Weights of a small transformer language model.
Size: 11 layers, 9 heads of 64, MLP 2304 tanh GELU, vocabulary 11012.
Architecture: LayerNorm before each block, learned positions, biases, untied embeddings.
Training: 709M tokens, 10822 steps.
MLP neurons of a small language model. Each row is named by its layer, matrix (down: output weights) and neuron, and shows model dimensions 64-159. Each number is 128 + 24 x the weight over its row's rms, rounded and kept within 0 to 255. Numbers have three digits each.
A block is one neuron, or neurons of one layer that tend to fire together. After each block is what it responds to, as a language model described it from the Wikipedia text at the highest values.

L8.down1492:125120130129081115132146108155168151123121133161116155092084112082134126166100105125116135142143126131106142122130157145134132100141125125152151126083119137133146106122119145097165125135091158127177172112152138127103132087173103090157169187145106139158142101115068080139115142119145154105
Responds to: Sentence subject person mentions. Subject of a new sentence or paragraph naming the article's person in biographies, on surname pieces (Kolbov-ic, Rign-ey, Burn-s) or on he/she after an introductory phrase.

L5.down62:133146142175134129114172149126142116108061174151127135128137122135126113164133157148101135140134112117139093097121116161086118104115149125098113118153143140109122132108147093146130147141169135134106101121122138115086125129153111126060151136106150124136127118108092138101138134131111152127
L5.down147:131076133083103146143172174101117091115133115082116122162139134157131119103146165160123138082159085149157138141147130134091076141130138175118136162123139102102112105096153159125150162130131143104119147145146116105148128126105152132168147133103110142170159121094102152112145107093138146134
L5.down181:105151105157142136106182161144083168137128120092152143131086134122122173113104161143143148133175144166133132099143134164114126152100091143087123121138141153105147093171108094125131141170097132168132139127169094116131163158134156097139081156113128133119135149076099134144124124121150132102
L5.down642:098144149110076119136145145153155127097125101069114138151103145120130133126154156153159123118149109186153141126140159144191126173121112148131165128118102089128113093167160105161136073122082099153162131149199121129128120107168141120156132132094084159127126144102152116108111149139118123119
L5.down829:134110127127163109147147139126140147093130093098084130116101171127114159129125102121110124110109143125116153140101135148105172136150114121103188121091112147118118114099093148119113198065140131159079154094166121139128120139129126083108115176148115145112200151107148130076143106109118155101
L5.down1344:139097133144149120124163117164129142089123131152135156125140122129131098127136131107109114140117054144124123127116109126149125127175096164151155132137079126179100121112123119150130143119090143146141200132115149126142133107115155124123123114103110127083138126105119136133121117149096153159
L5.down1940:123147099160143157110182178119109081151117098139128077110132154112105119105121148143178097076099126148155130132098106151114105131133110149133105157165135066131085115105126126125114117111134093099134148146177105100153118108096092127167084138115117132114146147119092137095161128115175141130
L5.down2186:148118119109107124150155113131153110133072128117114111124153113133143161121104112153181137117091175100120117146122116128120121114108148122175080163186119063112102134113152120111088117117135136159091136112138157091128153113123142167131110147152102109120166128150130112127162169124141143147
Responds to: Adjective-completing suffixes. Final word-piece suffixes that complete a word split across tokens, mostly adjectives, such as experiment-al, conserv-ative, intellig-ent, influ-ential.

L2.down126:133115156122128109119130172195105117155102167161120129097135144144137146113128147137125119119121113105150139142139130148121080133097160147148135075062116121163112135102126115114103127106136130092130122198182124107132150130173118125123123133132121124134175140144122116125168161131110184103
L2.down1008:108123098120163127141151170112106153167074118120183152107123159132097144138128110154135091149150162110127101158127124109137137115116139135161151142150160134158114131145132097138137123177146137113150112133124141186129147151145136127123120169132121111155128159165210114103092126123122095121
L2.down1175:141111140072139144134152129108145092145072134099135160102125139137175168120125142100151159146110108112134082164158130136143143130156104163139088134131115130107149101114153091096138126128141095086132136111133135130129089121122115094131116152098125105136162108099128170122105165115131133175
L2.down1216:119141098128120135174161146117111155092100139125115185166140157113115124154121097129112112137112109085154090158136118107106111101128127110126068111161155140158131157148115120126131096171114120154133148095121139122106134166140152172133154163112091121124161110137162133134168087179113134189
L2.down1305:113124180126116139098120184181121110127134143115137092103134155116137159130141136136099122132131107139135118166144117124091062158099157181136062128078137091126120130106102094120129112077126160107118149194195143133149185101174175122101116140151128115152185124156126119100129172116124187088
L2.down1518:164146125136098132204100171099057137115075138149103161115110125146100136134129126132115148103164123126129084137142091125135125144112130140097174178114132141151127089141126117105137100187161109141131106108138101118089131127113118110099152153113113155110165110156143138117104125116114144106
L2.down2043:130087140142149107141138142158146135132101106088110144126170131132105131115145105112095123107115135141102123151094144149146142138119106162169067124130111115112144173126143106123158130160073118096196141157139092154132108116137147128094144153123136118098139135119150101131131160133109127107
L2.down2136:160141146143089131147152129116105154158147122149127148146133110125105130165126094087090160147155139108147127125140147108107142134144167156114030121132142149117135115155120156166135146097172119117155118104138108117076139114176161140120135102163127119123149141159114143138156154139102115142
Responds to: Sentence-opening subordinators. The first word of a sentence or paragraph, often right after a heading, that opens an introductory time or circumstance phrase: In, On, While, When, Since, As.

L8.down1811:166138128107158090130131133155080134124132152122132127122105141131152126151092124098120098153185140146162134120079135117121137127100111145144124156163142161153157140147090057171108097127159084117134130146133138116106136104123144105130128127111077158129146126133099151105143126101144102081
Responds to: Transitive verb endings. Final piece of a transitive verb, often after "to" or a subject, just before its object, e.g. pres-erve, insp-ires, recogn-ize.

L8.down1697:111137101112162145133182155131115104145146194082139173113102120148113125116090179123141141143131145127158156128118179100138128126166131165111094144151131129174137123114123105110141123159162134148154106132128123112126118117123142134113113112115135123109156126172091103106131125089139081151
Responds to: Word-completing suffix pieces. Final subword pieces that finish a split verb, adjective or adverb, such as reconc-ile, disb-anded, impress-ive and mountain-ous, across varied prose.

L2.down347:095147123130098112134109114137141118101114146119139149176105132142136157087130130160173112107169133176141127119124125120148124139091094138122192156070117119097127103138078116117126132164074141121181130149098159151153130148156114106109140144125123144157143149131145135104108127127150114127
L2.down590:111178126116139145073125096134143100144111167135107099167147113144127133136141141097141132164133094170134132113123150155117135130091139118166180156091105107084125129146139136054164172138158133172203095101132119129182143128168092146154119132129129141088136113152138104109106143117174104116
L2.down943:080093137161137128137121141115161102126160129140067132152120104117114142107124115142137107121169118151122152146104189140147129111117108111088118146106134121143132106141118137109182131150137137166176113111151146133133105113162145118085126147084109110146122134139144148141162093078116135145
L2.down1092:125128102133130130128124134115105108098066172113151116140098130122119097083125172131112171135163159154159132087138151141115108148100105078122149144128102129113112144125133120106171110120103193143179140126132157138100100145113131116152144134113134143106099155106161120139111104100133144104
L2.down1202:097141137098117129107117118123143135082151127103147152115098120143156107142146123090126127075141154133111104102116129117101124164111106155139104116142115085126117124150117096158165126142138122133095110116120103127146098186139139118135143129118103106125131163113134125159135113123117145157
L2.down1255:126128129116128124090110166119101127134088109150157133137139122138153151131120168137163087082160107118090139129151128117137169126112111158120202115107107123069156088106114126115102135165078125162136117166120158136173094144119157129137128145093164124099116140131149154139125156132110124111
L2.down1728:109132115146118117122113173148130092125123142139115103178090187094110125095138171149129125140199166156170119093096173115151178096116127115140156120099106137126096127138107092105116130118097103129158125157112125116142133127142142101122120142106074155144112128131148128095109093106136093144
L2.down2239:137146134125099099100141134126117153127126152104112102121134132131156160084149109181111125238053120113138175109189132139122098141141139131118060125091101142142145131157121146136156119128141113154208129126128119124110163131119100100126100080138152189125148112115126078084106134124146122149
Responds to: Adjective-forming endings. Tokens ending adjectives in -al/-ical/-ary, like formal, chemical, political, temporary, often extended into -ism, -ly, -ized, -s.

L5.down622:123151135132110133148121158129095121159121147146093105120118165116085135149121076130171142098171137152112132132140155148160108143144121112093119185167173093128111161122134119153073114115158140150109124112134140139164128103152145155195096108122127173117059111126101100119140134111137118108
L5.down750:096111144124127134095128122141114115145134119115141103164131117135131147114102149157151160141134136172147137146103113107114124113123125136135210149132130092137114138141128158098135148142133141148089116082102180116144142102170104128123129158149118135161199125173164156115095130151104146145
L5.down794:155109100150124162122103092108126142110124109120046154114110145144143110138164108150199143127164156141125117102133175142130121126148131125120104132145128117103122135150116110135133121120159127159106144083116151162140128124154163148175127115128146180161160134106127144131077106113124104121
L5.down1088:129133191138149093129133102103127147147142193131106129180115136118157131103133110101163116125157140139113159195143142156186091141120145094115085099132129114124144105139148089151150119128172162118080126102122153157122116120112179117142107133134161205125140162116115102155107107121134140126
L5.down1284:151154107127126145155116117152141164122111098119100146158130098132104117114140116124111122152187146133132124133144129128152167073115095112091119123143092160110126149078098124071097184085136147142103123113134095118129119112143118104160110151150081152177125117168112104125135169086108160158
L5.down1408:139119134090164115151136122107173132124134150107127158178119068141124138133178141153112153167159110109111147174120160153139115142072109124120142114131111136117096125161180158131148128124142130113147125145104168107113140104113162121125131123115141121153068156095119121153124120094139167107
L5.down1999:151133075129163143142136154123125132154132113155118103086134123187121126151155080107177137109150142137124128139128127136137162119091133141126074093118110120119116130098128128133150142167128138095119114132118137140127105073164120124194099121145094157109156132092089119126141113102144125118
L5.down2253:117094112155100147181143121118134122152146112154102116165177120137117130097155120088091139104120137161113118101138131160141154088156088108121074148126138154128114165138107139142095159090104120094151146089142110189142123111156119129165163096134090168148129116188124110144129113127137121158
Responds to: Segment-boundary tokens. Tokens at text unit edges: closing quotation marks, the second year in table-row season spans (1997–98), and first tokens of new paragraphs.

L5.down340:163139114099157122132109137104123133110140153140085130111129156138118163120108110097130126149113151121139083130121094170131107099145135094143109176132120096116122112144151115139161136112133149140098124157125127122150125144073151114158103129102113131132144050110142143172092092146150145196
L5.down425:137141090087167162129144144111136128143152149137122148156118109121129060148124120101152143085153087142137141110151120113112105156096097135079081149180139119080144172169133127114093130154144183100136124147101121140125126090093161108171125133106111155135114156119129108112111137118137103136
L5.down597:105111147106109177120132138083124145110119110150135143121137108134122117132134128136148104147189118152159164080104113091151115136118131146115137085107122125149150140137126143145125109118149112106162093134146097097109120116081193122127170144101137129153109116114103167124112141112161158144
L5.down812:125090145131136064154118120104115129107140120151166092120136123156101123039101106118122131129132099167131120136135101141101142154120108143140116106155155168114118114155124170168111123131152085133143149152089146170117135117118107175145122119123119135128153157092170130141178165133109130119
L5.down1330:123127111141147101171115111103123144110113141168099111120135129139144119139144121124103133142093118136128123133135114171187102153137142139144131148141132139152120113147141129157166119160126116112114140148094117099134118132080129080143143101078130162080152123142133118130103087141172172111
L5.down1526:118131129104080159113160135150119100146134070181099096138117109114151155167126138122155108097139198117101122103090104116170175137117155124125145106102130167152109109127152104108165097146150147166096107109093141103121088150117117145146117129123161073110133121082102129105133115094124149126
L5.down1804:140145122147100115132134121169126126119152148137106081117126166127167134131162114155165117179132073114170137155113111119156102126084140162124122123155132168167116144138153132107139126089122092131127138107062083135163099137149124135100102153114104123131089150121134146093146119103131135143
L5.down1831:079176153121144158172144142154089161117138102147090148138140137136146108168072130146071118151144105124167120135134108118128153069144135100133073103143154106142114132158122094157153119123111101127124119123084154123118177145105102114149141129133182167161134136112130142131120112126124143143
Responds to: Word-completing inflectional suffixes. Final pieces of words split into parts, mostly verb endings like -es, -ates, -ves, -led (argues, suggests, believes), also plural and -ly endings.

L2.down189:078118118135102074109167104101130117142137149149224110109125164123093154112185110116145081119118142153149130113160119087160157154132149102129021102122143148114148124145140126144092154110150100142140147093124107093087100074143090106129146125142112158115167122141138167191145128144130116156
L2.down522:106137121171117120124115127100116127141151095133159132115110144118117103159121162136141084154098158141118099134166110129134168166093121156122122131122130171121126142128100109119131110129111080099133160096091136164122124100112144140149144147109092117153112129111172118164143147132142110173
L2.down1007:068149091096099146098143122099154115112112126123178146116113141137125116100149177155124083103140127124111134128121128120124111165134141194146134152138135133069135127142130107179135125145116134118122131137114137106094106113151137119102128123096128067100164119091122106135122127124128151118
L2.down1025:126131161129131128094118122122154144151116123117162147096152111123131082119117108119134111089136149108143134126160100109097128113136138116115148108127128130132114135136095157098132145147148131152117177151103183097126118064150126129134143145135109128160128151127077140115107104118115147134
L2.down1251:090148098126078120148109138124129129124135085136171144110118140142134107148135109129151072109162127118123125158116124095165141212123127118139091120121124152145106130119120072096105129167161131152140183136113145142102127103124135163150154166130153106109142115102125107104119102169126125165
L2.down1566:094139088124092121125131115109110132140145121135137121121095132126117152158146079142104116130152150090149178145152106113152159084148094110113138133164127103120099094115123095130152081112171120127123175126138134115151127115115142146113129118138153125103158132125098165126143136110151106157
L2.down1723:120062145130115116143144146102159085116136116093102137103112102148137120127141156165095125173122086166076110053121135114113138158129156159143138087124105127145122119139084106124149163124150134108148129144142151099146159101121117157164128142159156096108101122147041120111095158109094146148
L2.down1865:140161136119179163129131063104151119119117093165122124092125094116101123140112124102163143119135106155121132132160159120124123153117145141145121146135139137136105121080111124115118147125130122104140154118149104118132121113142138150095131147124161150113138131138128134172106123158126089143
Responds to: Word endings and heading marks. Fires on the final piece of abstract nouns and participles in technical prose, such as -ance, -osition, adapted, and on wiki heading marks (==, ===), = signs and sentence-final periods.